python train.py --hidden_size=256 --vocab_size=1024 --init_std_o=0.0 --learning_rate=0.00242 --weight_decay=0.055 --lr_head=0.00552 --decay_fraction=0.904 --batch_tokens=16384
MLP neurons of a small language model. Each row is named by its layer, matrix (gate and up: input weights) and neuron, and shows model dimensions 32-223. Each number is 500 + 50 x the weight over its row's rms, rounded and kept within 0 to 999. Numbers have three digits each. A neuron's up and down rows have the sign that makes its largest values positive.
After each neuron's rows, "fires on" lists the tokens most often at its 100 highest values on Wikipedia text that the model never trained on. A number after a token or word is its count.

L3.gate91:496513535524614649483566475592554446420539483460460420488509416491467495521536511544465531519539473464383502521529528518489510429522538478551452526525457523560524506471481481494549565612511560490449484492351564523548456534485482512515567620544402435426488524510492455512611467603479517455515413452517486434489529455496469535416533504549460488528420488480521532505549408528498477477508542608430568580522407425452449570469496447452499502428397439462485431525483445547576429463456497555558502465582571453462485530501469501481494526495497524539445490466436568503503578501585535492
L3.up91:452469531511566563496480549528466553429619504497387452505507521528470505575502609467531547477474456444482417477517611524557519524431481628530489504538489522463525519473487555442551566634512558440392462556407503613494455542554422522549530504528552455424402539524482471474557498479529547446492546498480394536457524534516464482414535544559489546561503514438510493491429498537476477479451515563407516507473480459472459490536531518427616524496528394444496426563512420495468461495452466488498482525498535522461498459522543464488567477466490523438453473427407539504560558532529555460
fires on: "f" 41, "ct" 17, "ation" 9, "os" 9, "\"" 6, "m" 6

L4.gate62:452477562580487453468523539540411483407526459478518480378490523522385528634573448441529460502427477476506529452485474492502468450481495473487573441490539486481447535506583509557515578513554575491544466463452450550507488464494497580418444490520482520451537523463460537497572471436494487580516507453473521583510481462487500496435518565530397471461481504526490623467556439427546555496500503562463432581475526494583411593513587469545494619510551543567461545476488603449511517482411389509543463560528464500543390482444472519554544548516485491464586496433489589467467440473598554580
L4.up62:508515488454493431536555437513409463472433538483357412519507503516434502511478531474462407490482587453626524445458539562511497524471517553523588448529429477511482509506590413572502496509663547514563541435508500454379448486535531506521455479477557534546571518528601569568643484495445553548495454486456516473526516447561499574473448498476500593528534513464499413621503395536547519525464465524538560541460468487540504558470525499484466498464541543539552603465521543492498567489503478522466573639473537495567435552486437448521423465481478556468542474457499548466454437553530551440
fires on: "ri" 17, "h" 15, "-" 10, "2" 8, "ig" 8

L4.gate468:502450449491568576438560473462515505550474385508474540431523355405486523478453543529408498543505440524465453572471546515445497475514487588465511528502490475573400516474511532520511605548594542490534431500515428515509470503516539487516613566571416604499432458441561458546624475629481498466522499528512465470554512558424386459453527502530448468537472513484443438396455424569440546584391534565593556506514407415533475431439506529479537554553537425576471531520522473504482480473461475500502504463526544435518515461568581445493455480418431493492418546508484464460526452450465517496
L4.up468:475519514520609541446595462511497482539431567483484582422471438529523469606419520546494504522559460527479371532492607601592577476525472480382581569490490514539486382470521555442477517554574498489430455570545442578582527486458554478518539554542482446502509485593547470550543450536473524526512433489485537515536529462475515486481569543564469507508524444542453591429493424455404506493354573531531474480486531439637440438501487451428520539462532545534624468534512442548546471384586512497509496507536517535520475494492550478527570577484533476467443477498434458484588539540543501474
fires on: "t" 51, "all" 20, "ist" 10, "and" 7, "ess" 5

L5.gate162:452487524517549571474448507518479547499462461519521506535524475479541601477510417594470525485428447494460578436445493473542571478487586501532543481508441499535531567484511548545601463463431506444554473640467559484530478483542514565551462477500533601528428455480445508496544514508427458509473458527575531480521531523445521461440446497431486571468446535485451578434457504579390632518560404454407535477497481523470440410467458418477508546409540510592528487526433476376572476483476479520427523487469536500497440481447516526570483470545581426490467451487418533522539440562472442449
L5.up162:497481593424415557509519514546431532452500463489511552549506532494435516525559385423478576506474565532452606454470556504468505460547549545548581399573408564486513525396505533489396489500439458440465533558429423417551476496408549513501461533560452534465486441485501474530463503456582457526454489636554482479476518510603566595554454575497526512532428413502483445496425531525486525521512454461454593553480447377450459454518475464424471509435529528446489520520510482495490558594562481532456504461489529571463410456606528500508396483494502598600474425409439400554581496504490466476
fires on: "al" 22, "ul" 14, "ac" 13, "ed" 10

L5.gate311:483617405454534596545496509517549499510511484495410437436522529504510442442583507534425575508480533542550575423511483453454460562475501462562487391425496460446524455497615606494494583523520483476515473574493512515521434511518441528522499519560449474511472576591451475520428565635454477521412405536487562426485524474574403507509474502514540524523577561412464584480549503466464526427546539517565574558490526383458519477554556448501481455552468528479581464486515394523482473548572489553536505456419557494505556382464497529463531514558419462477532472548510531541391487528507486506
L5.up311:481593519529530479390461539455471564448494551524480400485505452506440469570571567576574570498419459498556530523514393418510478522512537500560500566499458513508502381474394537444492508507503601520552504505486547536479546457456538565545513593490494525558463454499473541529494546479488574508465486466498508459457539518462407462661539579513607440489516555494547458556515442483505560524554519543557469475433522480427468400517525498470547471592560535432468509431502408521494442547466593542486483502528501497440503507404550491447451527508471447579496537555470540523384392470587437499
fires on: "al" 21, " " 20, "em" 18, "B" 7, "ing" 7, "ct" 6

L3.gate219:481590448522416563556435512475532476442520449460417503509500500474474548516410513484506472463534490588544525570534505488500481457561515538544498545532566542574509503585542506485496476503480385497602429508534488432543501443519528527569558445493594565483498483566451559518526524658545446529527553490419523464511480469436502508455457488533397479413495497491467547381481479564600504426645471513427471532427472573480379485467507481593520581375381504446504537535515520490510481410500436517505439402386540539493456510478436496512464551453471428577486499540529473423456534490422494550
L3.up219:470507567537488557511502555520575489469536538488400449509533496488477461499551430565413489412524428595444450432555418546501381443507503548457447535517529449562494512530490427489552557528465484526525541489491492553509483529444569529461465446497385515485477439563550515456527572541494528512543651508543481542352483485509508446547557439494451554451593524525555449480448486500505506484439501420443469554484598495471351500506498538461436504534501592453519516498512471519483529459553534531555522392518484462453400505427500482470472529518542536585487404471563461503501422475499490532
fires on: "y" 48, "t" 27

L3.gate486:463527579417554512520531570491493541570500507510480421505516561471598420617547487443399497439469537516532504512382462510505499428478511573465539537476424384511553421464464463449541619588466453457468522491530428519458491551552466424487468559558510515483432526502550478473445525566435412495541524468564499507514559502469534472489457423440471430503504476523522539455559434489372543496511501503467460467496506527455456437504524540583470489517457485523502471568542553359515501481599570527475549615540553509558457449603443523501590542477526583502374390485606488495496456435510435575
L3.up486:433514411485523468534490409544477469501539414422428476523463524505527474481554648528474500465513503519468476516504427483546500511461512518470554463512493475572508528441467526503536599515498431446603530496546444513515538526452399426503496571547531526525467419508530554476485541531376453485545466437641492435570533473454513445507534425497379572522493493604545533466631422444488513502479587530532554489523450443493518510540479580453457509524499616602487496486572499484522501571505480486534490437449590541565485468596491563448658540470532548477456432546502490524432485499457348526
fires on: "le" 26, ";" 25, "ut" 24, "n" 7, "t" 7, " –" 4

L4.gate66:553480505519433485480453577530486510466466495469601467553502481567437547481410487447460510453525469429468496401407585462443462511510407462512422496444588506441501573494502469451424497435470514467544472514541558520436616482494459556550418479516548502494505444480502491422485424496582450554415544559394401519534383486527486483493623504564454454514470544605498507511478563511562494559451470545481509539541569384491472532532421504378496497433470525523557542544542418654494453428472493512571554505486478519481482533453509523487600566499425542476446518463560499495481530519502600513
L4.up66:526489495531577576476566558501568449572505503548529468509489465520517576492456467550376437511488385504483517488416552438525504528493482526555529430451548505443507462482423549499471544466515451510576540498553490576582525518458510536464513527529504551546465506493385426494522574563472553533503503489424517443488534612484421451433515577534601424486502535539423537621536459465559588535527529505522505494544456351482465483546516584543468467439533463533526430587458425584576488426537571481475391548501443513446549452431509421510551438569437604462477514510579511487524508496516533490
fires on: "in" 32, "e" 18, "her" 15, "ver" 15, "se" 5, "er" 5

L5.gate188:490478491557557583495501548469406585498509540563560442541486531497524505485530468527509465497445553500560487419430468549492443515413484427536474456541443602466445599431509484488430523528499483505599415533506476447514565458429465509512482430547474586503495548544469506569467523436509401440419560412493491556454483472496482556566499491496516374478461440519564529505495415549562444478472503584528489369474483494536527419491516545499475553516513522557487560478564530386433549528478440411496508585504369456437503458471646499366490497551523483459495504525490517525412523463478439532
L5.up188:442466453583503455511590505580449498566510435537460452392450453446528404469503484538523519556481410505635555487490509531511478519456512535462489495516432606494466564486482464444399607433505418515559466469429534569533510405461440579470509517410577576540640511468522505529464563497408475449491467517578537491478545522468476537544496485573482500486494557425432500396554502487520546508507563491618425490486514485572569593489542477521412465493521523499437482506483516464442517513499514508515490525473453527590587535446437539380410442492516485565526514428480511485462403457458484492
fires on: "ut" 27, "ld" 26, "ame" 24, "id" 12, "ad" 4

L3.gate65:408481564551553502581493497483492400528571511479474474437518555647519444449444494505544553525452530495507536510507474529470492452499550492433465534519475576487502481552504432517423568577528439570574523443506512442533510508581475410505523509396500526405473505428475528465523463404459473392489497575556498558518531555456417526467541546607567472438462569519568450505495436510505474562561497536465412533577533496476432476531447461485572513442532547448507496339569483406473514475573504528500505540450477558551599588539464509563480525475542582491589490489441542456413513446538410494
L3.up65:439489490437510437447409470434523429478448498473502434555522412575482612458556538449608598544447594477496460505491532559481555416562540398598429517546494581483535408497524547446423519487487482458558470546464447374432518439479442447446533555446557493490497425460554489502462426450449541477374472467518635470488434426546504494479422521598489541537493505529500483520533557543531471555489496530553494460528484494554535512536578539463538435448513523429526478500507525530556488430479593519432517501589529457450574519539547563539528494511561493442530528477487426602444517398548519528
fires on: "c" 35, "t" 25, "ac" 9, " |" 5

L3.gate57:533457504516393450478522475577499440517595443477483561562477482455460588492362450498595499469447513408464458489546491460465574484492497469457454482526513632552522443515487486477470489458501568499550469501479468485452547553482512512485493483455471489552511513474388451579526493504530477399481421467485499548456501520536455432522392400472551551542571435483581369521399514514547590504470483528494440450505500409468505535427507464481403504438459468537435518567542558513536507504522572613483498527486579495570470533575498521541509453530470500464555496513440424436473519455563472498
L3.up57:510468549436440508526532493483544504519606502433480516491561496471481455417570533411528536576450545448510442544519565480452474551467508424496567549549506492520398457419459489461536518483482446468446537541515535465567508367520497522548557508479541378544417525545433413534496502526458491491539496452531510515465507532485511470466467565536322371473511450403447486479525492361529525534510510469539483386435514581443539431477462462485461545526503492451551480449546461392548542570428603471437504522460548550521573456528507599505582559567533604393520425460506527438557454491373524489
fires on: "t" 55, "ion" 12, "ost" 8, "e" 7, " he" 5, "at" 4

L3.gate402:590493504492585458461563462549465473571450598416456559546511482600559491466514366580564535445498536481549424505491480498496579545493539487511511582573444493581512484650495457416509444642452508511496468476439482477521482502484367482473523481554490457513535511487523581474553474466534543491433538490508565473483498506466492510522409522452482482464420540452476554516541457406506505500490568584491442508541428533540429467481481463472446466390429452516487434537498518500529527508509471451463545518492495407438514548582444508600506568460386437456446360473518480459493472597557494587
L3.up402:459493553553564496602523426469596396511582545416494568467507466541531525422534498567504528505426504644470497494457473463506549545422463490463407457500440500602464504539487459435453521570446489478481505392492548524537528550506443510451493560505466492561429466470504582432516497494369499466532483520602473590539532488539473524512411481390453515446504515408490439534555501495473528475509604514525546453571430453500467410468494519496561540439480501515576502465526504538575531474537415508606563487568425465512545524491473518474507557516446461447474447490494484539550475507529515475
fires on: " –" 20, "as" 19, "t" 14, "ent" 10, "our" 10, "ing" 7

L2.gate86:529420524494461482482615406471447500449423603467537476430463525478451499496435463466466586404567524601473492573476454505487563450446541646502615409389480466505533454458515557436438529480523489510503551418492508526570522489480542550550511555467479457472520518513478602618442563533541516453481544380539461471513432456500514522506475497529541483541519528541491536497468578492580437571506440550505496421566539614498434441543495544552532476475541486548586500466498580529478506584474585565493457550412440475424489527495474524429473509519499533571487486538471524510595512431492502445
L2.up86:494485495476476470513485461616510500468470559466514507552546506503485462544402482492458531472513504631475515497490506551504498482405500529532575474384450447541486424502590470494476452549470457444464611481534564528568437378474522541584518453466530550443644549484518539557442487487564472405498490472569447507489411432454527521437567551479472481511460514467525574479500608504477468515379494548436509406494536613466491566481454438493552564571531488551510447489447438506474515507553485520554530511493561520473396579464470569560490416503497535556477538512501482520472506478497481455
fires on: "s" 33, "le" 28, "m" 10, "r" 7, "0" 5, "f" 4

L5.gate319:597504569536478539424515424493533510460533517474478488465520475519412467574398431422629500499450487544499528410546492482556639494558541443458489564512471477487486492514475471378429489478527492531528494549492480472556525541461488431572454615528538577459544483444462477455405408515477502466555505438594503512493444515512469553477508405472525563501576471478512486561455440525515496523517503545566519442483460474453488534500513480537408516481463506496474435467535525434533484493539493484449440463484547588440494444481510533498406437507490592423597595570461454310469488480476511534
L5.up319:488498579397513523592599537515600497450559494522481530527538378490526487531526486510446543454570482533452489545522460533466492495548468484431468472398514639453466498533501529530474564503579518439502472433395496450522501465556404397507468404406632512498531533513548524487494471618401489487417570391430545505451519438497478443490449530479455441504450490461481521566433513498459470423408524509498492540512591490474508482478478458445483326524510517462543453473531618448616507451495538634543542457572490451528522540488470510521505420501491519484466569559549503570484467514545498502
fires on: "t" 25, "ov" 18, "at" 14, "as" 9, "ac" 8, "uc" 8

L4.gate10:514452535567512405530473524521433649485547493457410513522429517522388388503463577501495479439409523520512476419537554518520528514516490533511479552488471527553455492488493467550443487460562586470510538471481469484548533530566553450538483443504573417438470426505483457522490556514595538455576533572423526589547499520551471508491591466484515539638433482468472449560512468536479517376487485522425406508434492439472539473424500504441548507527460492469473501532426459511426469447534515422546589541531509403644544508474524512491493497468479485384523505387506470470465481487510484516
L4.up10:477379550574544534494439476507540475515502475519462503524526597537497423489533559482519549449482469428540470535487499555428516514508615583477478544538507486482493462537547460518525516520423636474492459496462521556549559518503545461547468519456495494497501514466498502456400546455602533515480531533442499528577503565439548434489471452521496544559470598503480479457512578548529539470404491432534462569452410481400444421540624443519595456419554528449565637516492400470460489480481477489413489489544509510413532592463498511479498544458460551551582586528542481539474435463516594555
fires on: "o" 52, "os" 18, "ro" 7, "n" 5, "e" 5, "a" 4

L3.gate339:508555523574462538532512508413506452452543514523497511477555512550538556448512546492420528527491431469483565523428515534404543531461524518573515488525514493525439629333524431541575415487484501491492444511472541471589517517431513452486552553464507561508473495619514486506466530547493513619346455543486511523478499561532572453536596572363427477489509553566498432492588491567462534516543483494487490517375428510447430541488547588477468527587558403459516547505458436538484454485487473537460591481484470526637436505462621548499502482441530541549488489567463530486521509403434536465
L3.up339:464495525525583370497560527522438458420551495520449509502470438450517439542519482522509526566512534410534457561494394508469555499444459420440489516517493436502434462498491535511549517496516551479580501516534514508458459506407473584497542507565419545434430381592522508538534466578554570528550436463427530471556533575551487473512539529503388508499562514470469474467601386565514454532416424436437513506487540583516530421588463601511493544544445477424518552464526439460544540501552495601459488549524423454536462565446499419491500505541485490572540473443418517621491586453454581584
fires on: "ou" 25, "e" 23, "ill" 11, "an" 9, "he" 9, "ov" 5

L4.gate212:518461447517493434583468474488418479460506493458535507490486543506490469553446565499500530430463515459533565524480621495517601560551589479596513522503501509514546571509428531539526439538524540518521481498415506581530502411536510459525574529477537500443470509546441501461453518444461513469428557498434583521466513441419523500551484503550528477488486435505511587513523504526461462467473413515502387483497487476565491464423541487379524457632547518514422508618551511540442508446384600509529565503558449530619583598522569544469465494452569525414441460466593449527532514560425575517
L4.up212:532461479469583405510451430519477539499543471528500494598505614538528500492549457511414550446539442476539506569508507422524479566514460496549481413526389515578521449560493490518538443490492563525537358501487475467452537569489422461537522611450533492501507420500447508452535504539486494455480473486523565500513510474488559543482545582451509428542505476496464602532496529476467515479627491448532560554491462529441515453516543454516514424472559491517523524488432525561553560570480503470532506534452525483650494544508523535596504496491494412439572565605506574486395452673535530498
fires on: "ro" 22, "o" 14, "ou" 13, "ing" 10, "ri" 9

L3.gate174:386500552501517467473512504505398460543514453402450475451438533530469509530598476372535516495540460478472495455487518474527528490397632531528559540476558520444494493514441545636531514577503589437537509458401513510600500473551490522476460529396458499513515550494381463478493494373427388507529448525478503530455490452560484537483575542543500490525481379522578575515564455380493500426408555543515523494471538523537438513515427579509470404548533490561557576441496496449561447470510540435455497479513481454480521616491555484541552503477443568523495512417470485582445579506460532499
L3.up174:455547405506464445634534484559508514497594505576470459547477518521540448524450515457578467514510496497446490519412537508425532469482587477510434531487547490545514578406507404585541497537578525573476478518507552562517470462595464537615452574433536389453483564485472401437516491477591486454537504505481493464444526567366470523534440468558470382497453461490534478467417513515421464513538482506534545567393458425527478548473576483480507551555562469502511515477368433545515533580546500534458444499470492524506549540575509560466541548545541506436467437454456525555500535549519524479
fires on: "ut" 33, "s" 14, "f" 12, "b" 11, "m" 11, "W" 7

L2.gate434:561393585441507497467518542547512493396421638459495497331531448543461548499558500599531508477515606490430518472568462499403523535565497511456502608520586540373527512546464568529489476513512546564551502578498462525440465485498532504567499475548561479473497563547521492493481541448509540555480633532452426485519496473455468417436476480575547510516465446485398545533489486479470527504507491448442461470506496511459479521462483552369472467565511429512470546522485530492490517560475556538446464473603478534476588512484504496450558431449424595495478512505486500490414482511484536443
L2.up434:468475561460574459490404449473536580469413581518519508545503547549519544591487539498485509537472458606364473509474474514491499408526530486578484500465431517435482493465530434501541558513577562458508519481514517546538536431547518624553579542472614548515519557476472477473557417517453509441467520443428340520508387472481500413459510501485427543548517614441546573486525560471509529567551444557496428507489482542530513497603547440502467539540558474583582492465509618533437547478447544516483558448496510563518482474474507589468567441536470527388563503490575487474520505535526455376
fires on: "r" 31, "ing" 28, "N" 24, "b" 5, "0" 4

L2.gate235:529564517510519550417566424459437536595438453526500463426496508486520505529405451488618495412543558479527468481543503505565419574502528518484448531505412488456470464563546539533448539476579455617492509493437502522507524533493480542510579476511425532506433464610506500460453387546500462577577518484584526431532433431559455503463500546439404524550445612495428560486544527527513486499459482545515423408594471472493439565493436554507504385477441529572456475530488556498492470504456490529517482446457530319413447525574522435420458521534464455498463454502542485449547489577531517484
L2.up235:439465511531504475503542541487519447479492557521460476468437469517567408543476494603503475534449501572506471515469580494521493565514443509593521562556491543516564570472531471567448495404493494517506423527541437566524414447567453537437491509503450538551452538501462484555543507492484552459497501587523467536489430498504467404506462505556469508419510503541495548429481487467447411480553575504454384504528571483547458363491538472551523417474442618599527481444501476680476503416454484481411515521506491489510497520479538520533409509512598467494509511558447478410537559525568475436
fires on: "t" 51, "ight" 18, "ess" 12, "ial" 8, "ect" 4

L5.gate363:461466621532483530562527512521483520569398418496389508445541548533515516531514522501463552525487440521610474511512537484551512577462571470435492528476564467529461518554491565522516431492557463491538486428557504442493503384547505477530514525503490525511422497555563550486530552520558504463573419580491479540535479447500601487629524469474462472616613561517522506494458455416487489573530573424494474466456481444481454414562483602556505493505644490467451493460490466454524396486573509491453444450429526451491545531471436438548557442477481422454464471465513541432493502514468457511
L5.up363:476372546476508501584518454487540526530479447571420545332629524523552587514471423597531483576496529510500542497501522503547496487447489557489529376507597557466466531454578558468514531407550422474584557493557536493472509438531444525498489512517529584463530471470523482460479483503531477446454466424494548522428512525553565459493439533543454482470486593594569446449490466459497500597483556489507482468418416555554495547483400556494426471518502480432506576460536575547484525591460530531599508525541484498613492411517599459510484395522479530513581440396533500545481489517540478585
fires on: " |" 58, "e" 8, "ch" 7, "h" 4, "'" 4, " his" 4

L2.gate78:477482545447457496486459548437592418481474441468430474500427397425502448503492536448500417441541529572450486456457421526425448407474400656508507428511558422463507581567417472545522474495480508529454433496401439425507480559368495447449514456460453503527476542449397571516417472523462494422539458420545508446579521505418459523528506503478523471499447396546447535584482504496443536599486574452529499460474450517578498476496469502459508441571579520496546555499470510558510557461566432574526556499526525479449473626495540618457502459545456603514496523521550416464475478437563548486
L2.up78:511446406627446530474547539490489557559416498532391531487440486526434400555404467585476498464450419509435559428488383560493574489445515503524437531521576580502506527475476550495467497472505537522527493539519528501454536543416459539568460510435546573462464627428582530461537555540522542520523512461524506425542454507422468520476531591488550533497480497434457531499535502534543527547519558503511521557506480481495556500499557550490478519583473470420607511525398554425491546516588437496462528444622476596498473569465580563454482498481467590599480548510523557459503498437533562579
fires on: "i" 19, "ir" 18, "h" 10, "at" 10, "F" 10, "z" 7

L2.gate204:504528481499630476507480494475553464440522475500444456506491527534528463478487595458494539515517446543532380504445380560577488488525525544547502463419501451466515404563504559497449481574420321551466416375455517509437472563477493505475499489475463527514486559422426390442480498496532520468613518477581497474562605459422523561538460492482540554430421488522526506520502549513483542496438447451443542513574478595511485515460480432467486553580518514387547519608496575501506439465532513507573498453604510458570466459538546569462456487464551528528407561504525470494483558595496433493
L2.up204:554476494482646514492494515571489486441462521548454494514512432465469484572483607441534456523502443523558517472431582442565486588448509484580502540547480544582508598470515530472459457495540528525494492484494542555478540512553520476530491380575545471371539590528479576510470509579586490537574639484579582490435485506534513547522550497500552543546538508588448557435550533555465429474559496495527527569517500493518509577488510560511468533477457432348508480589575529485484503483568514518440407490558496503581545597443529476447448558580550573551512518530453538484495514383495473464
fires on: "j" 32, "z" 19, "s" 11, "ad" 5, "th" 4, "h" 4

L3.gate35:534533533554484481552504526513553304554503541540503514479502567550423470530422476435524522470495431530625443520482514618437507531521507564472432491527493424528525470528537476492495453514542507574580510463525608572577555513471452494544502506506574466537428523536607489428575481494619459575416489501466462430437482471501455549502515496531500580509477531457491539470551400543620584475485529474494501469479539446457457511509414417519448509483563607581481578530555457530473590464390541457475517505442510525475513555509405454502466519390531397488569511506530559492535465501481512514
L3.up35:515396539521487434618502544473547489420432523522511514521438492555581403492510542454449493473472536566590464541507460568508549460490522496458459433501576456429487526450520465555481550562505464609537447627449445406563580476475544510506567504494508478474519492629535462462483461475499429562426537560389559503466425460515539543420517424544525491501528469537513514535437472456439451510449481530611543448549604532567473475499517468501378462525472543458509625467425552510478519612489494538520537482514427472473425446494515510598474468506515544491522447503590436433578387539406497536
fires on: "t" 32, "G" 23, "g" 21, " g" 8

L3.gate373:522509485395427511522574511458479582415462550477535517459587499429526528506509487440472482455519406579581519504427444545507573563483543560463481574479399466567550551494414524631540457414549371545489452466493495555479467501439497589447558565500505559502537485471565550524481529456541408569406440426484347473487519587481538427539465476530475522479515559444440457440506510505557467560516432581515525482443469486518461457470456494526532457547423495521458489555444490570550475476495444538526418470579446485462537529511477428490441512490502413572543502413523471418515441524430541520
L3.up373:507528523432513460520531440501493580546538493419514452460517551457493546551508445455447606480520460598480435479558477506537487511424491505518481563555512452462409560535475483410464484520591504539535479489376436540515498588506522544434411548419477494437672499518606488528461423481530446513530551464558573528491452551406537472472458490481584487567510565491507489525412477519428515454514472646514514469505494494572523552534510577486508543435460437468484521543453498496561549501583577471516496471596453440541459397441468544459573480489433535506535477500536430494536391468455433544
fires on: "ir" 68, "y" 16

L3.gate472:476613519425536512471520485472514476498440475409460531498529437576488511512457467480641495488463499560446504505467493478559478512493475453572496521449509517484537476470508485466524514490490466501470539441514498497381531503516576525420561474483439506407453475566400526460500508512511535427454530439485568537575445509426482526569467452562494505486517421435499507554476508438465547537523535496521444469587432530576494458473440471489500576511442542477533548401598444467520514510441540548507451382506513554573501482557477508471514584607502536566449561526566482488474609549498390480
L3.up472:520494570530573482472474482522466415408433511437480496495528537413487430535502477444563426552415479602439583519579494553579501515557556401467515448453566520575557480445524448564496463486531408559421549442482455556503520473551542478509504476492544432561462532508486447470440465539478470481425541436556518488501436463506513523518396509527452525508549469433428450540567443581496469483543488388450545479531512442552407514487541493549519450485510486517507563483501394514478524508564513479515514492490549569526580533427498396570526544498568469543410557570452518467508569550384535422
fires on: "em" 32, "t" 18, "en" 8, "j" 7, "h" 6, "y" 5

L4.gate486:542447531540480444455467407483511509428449448476524494517561491462484533591468499460572495543502496432560513418608508414564475589511563424479485497513350525492421520456530530499514547502664554530398507506552479541409495538413525516522598522528404508503467495566367466473531478632515553442462452543440556442494520431500535542480473484582504414530530506504501454416521491523513509489529505379454584533529561471529583513533641461462584454441495486531527430550437467513532529493481499503494555541443516436534526383374531489529500474456442447448488533513494492454506550567495563481
L4.up486:403468490419461507506464581536433495582544510526450516509550480470380562557555561493518460451470437427455490476553494370533455530476569496532545569531512465495508520500534567468556492508452533483628478529507499523516550418542532546575464544483538502471494473530505474557484505537355455573497488382581386474468519458401511494441422442540520487474500484548508599504506467596427489507510447579541470542487520389390453514449554434481478438475583528503525581466491478489447427558561566490536531477482524532469469518440560494425541489571601471506497540548453578478577503479458533501
fires on: "ap" 25, "ct" 16, "em" 12, "ate" 12, "man" 11, "il" 4

L5.gate194:558443434452551529459494449498543541524515443469521528494550535580521610517488452562574478525458515480508575573462499461523549529525490471526484649486604540556503536601494554489532505480524580507494460442364542537481545438475527468525478490528501522550562451499464520524515555507568450482482460521453516478531397477453388423530625493449482529575467555601525442600502465477495485563634479412448557466523425458462421441494534462564528554560504479478411452599484491407558486499465566598565442451506523472491507524425594435557539524503559481467582521488459548505517455458420501431
L5.up194:520466531579488521520464482497527398492463503429488506443601446429454545627461520579453513538467488567437559491468461538578582479484546595487500462632466546476572477601490513487464524537472444373460376498477536699506538458472513412534456495485524471448522542503518545508510450496498515609581461497534469501451510451493445461506474450457512573438438538573558451527522465532500456554504421456541500450421492524469539508434512456526533491470543536522458587474482563444518569475474490498552423548594549530496488453508652577497475542524491434475564498477486575521507522501372546435
fires on: "'" 65, "ic" 13, "ch" 11, "e" 5, "ack" 4

L2.gate458:484460464513443623510448509526594537426574529416428477510569481487498469407461488489456503489638548541526503483563535583470412439466511545487516459393411510531533596528517369505501491419522420588518545565475518443522520480494534481433453521460457528486420487455393547525435543501494468453529396483423505404530530570607576471577422475439493549508495548386480467508511531522544457555533474459443560557545487448571504505530441554484542573519498551550578459482369532441469530511522518550445436569447520451580564604411513527541448419592461554512493469435447488459462445464457531545
L2.up458:497490558500475507499487420388475509522492544527479431505492526573480402484456485490522412517529463502479519466518443473455547495523482496539469548417534440418546465415457570471491481449545457561521530416438627485515365518533534500449479585453511428460516433417473445537477595478412523512523427493513472447398485438519530561435474419456380426510457473421527506494593538495444553568540425536470516524609486482436450477519445507473563503481514513482539487537486428500477423510579511430585569471549565604431494523562461443539458513476520456545433545576533450534529498571467467415
fires on: "il" 18, "up" 14, "in" 14, "iv" 13, "gh" 10

L2.gate32:410591627492503500522554436523473595448493561554573460511529501470490506441437483567445470510505424500601470505475496502504517534497540504461554375447470451555508443452507540531483478523466479541468414452401416430504445486535484553453494525513510533548589503465498514494519546425568465420427532516511485458486629491602585414536483444368517487555533517549611493522601447447481459479523505513489457550600423478592584478468518543489553444498582410478485431476388459506447479430567522433519450582555517487551506557493504475452491537555444425444456451567456595519545501478514553430
L2.up32:514419470382538600451495528479524479467453562474495491503517472522524533510528445535491504475518470501527536462558489545506473558545413452509409436483495494423428553451478599470595518456517564479494541545442580467533506574526531473500523579517525485513565447540450535540487504566502394504563472499521437511413542466545448542537574549607455544589457402497555512433561461581449469524454554556447507505588411522519579435475500523508480502488508416490506486383490471451527450445504475558519466465524518498510483500526441523473426463449542526505465403491407540563412468520447462409
fires on: "ent" 37, "up" 19, "iv" 10, "ame" 10, "am" 6

L4.gate116:483505544559494473411476465429557470428541548532458465501457402462529496436514413552487473480390494530483568438477540454492449487455445491508605458543511516531423509510554563496519486515507543519487384555483466492464478495529487593495525510535704347514509475491409442412487484464495481597502449505472466610525479548535534479482448566421477425502494501530527486542436471503500452539477563496538550478464479526523502491541487435543525349649561481455408494398462569539570434457565438514464521489557573461485508500517559463510456446492442509542486403464424500474521485499432461427
L4.up116:576500563535508429564476471556427449520472569442388565510477529521454508431510498490522535423505461480547507430420550505525455484426458494501517392513438589421528583477525435531457464587544460569429618469469481471495435470493479494560550413488535511495489458612428494582545552418420458498374446425537494522493513525496554508419375539499488503609455499530418464438535490583578541571542492561483515479458524452550437579468535500374577458548523448479519530453400554439449477492574451461427582490548559467529472465452477506493495521443482515563486477503517533457427515424464496515
fires on: "y" 23, "h" 22, "t" 18, "ri" 10, "W" 7

L2.gate345:478518512450523507468500513549604541575459423404566506534494515534464622404499456410479507519504501474521550397474496549587631433421577557527488513483517445523507486424480448458510529539521543479465483479540605402504482489516563511497551490516520634486521482520518503518545501535477559488468460401483530455546460475552488492493434467374467445493599473407545385496499528514411522569546454464454517474508391438536495577467499552433505451468516479418562485568419522456523446511478474460421516443469489512392441487554515432455537537564480410525531526568529516528533514526496507461
L2.up345:489509477461476503444474515494516552531368503412482481471422582491458488535515497500558486530484546510491524374485495540511461476520458653530594542496473384488561557471491518470457516417508575535484537589516489526530579425447522516512602535499505554441540396458519558466445459458495492490562472578461436521516465479466515583477412482532512472445595519404462548533532570519449467488551549586399449415531513391459461518488491472449515397494590506396509471524472559518498532516563445471562557486586436545460494474466557508551471532507404431449464590465466494483489550646511501506
fires on: "al" 38, "ag" 24, "nd" 12, "ed" 7, "s" 6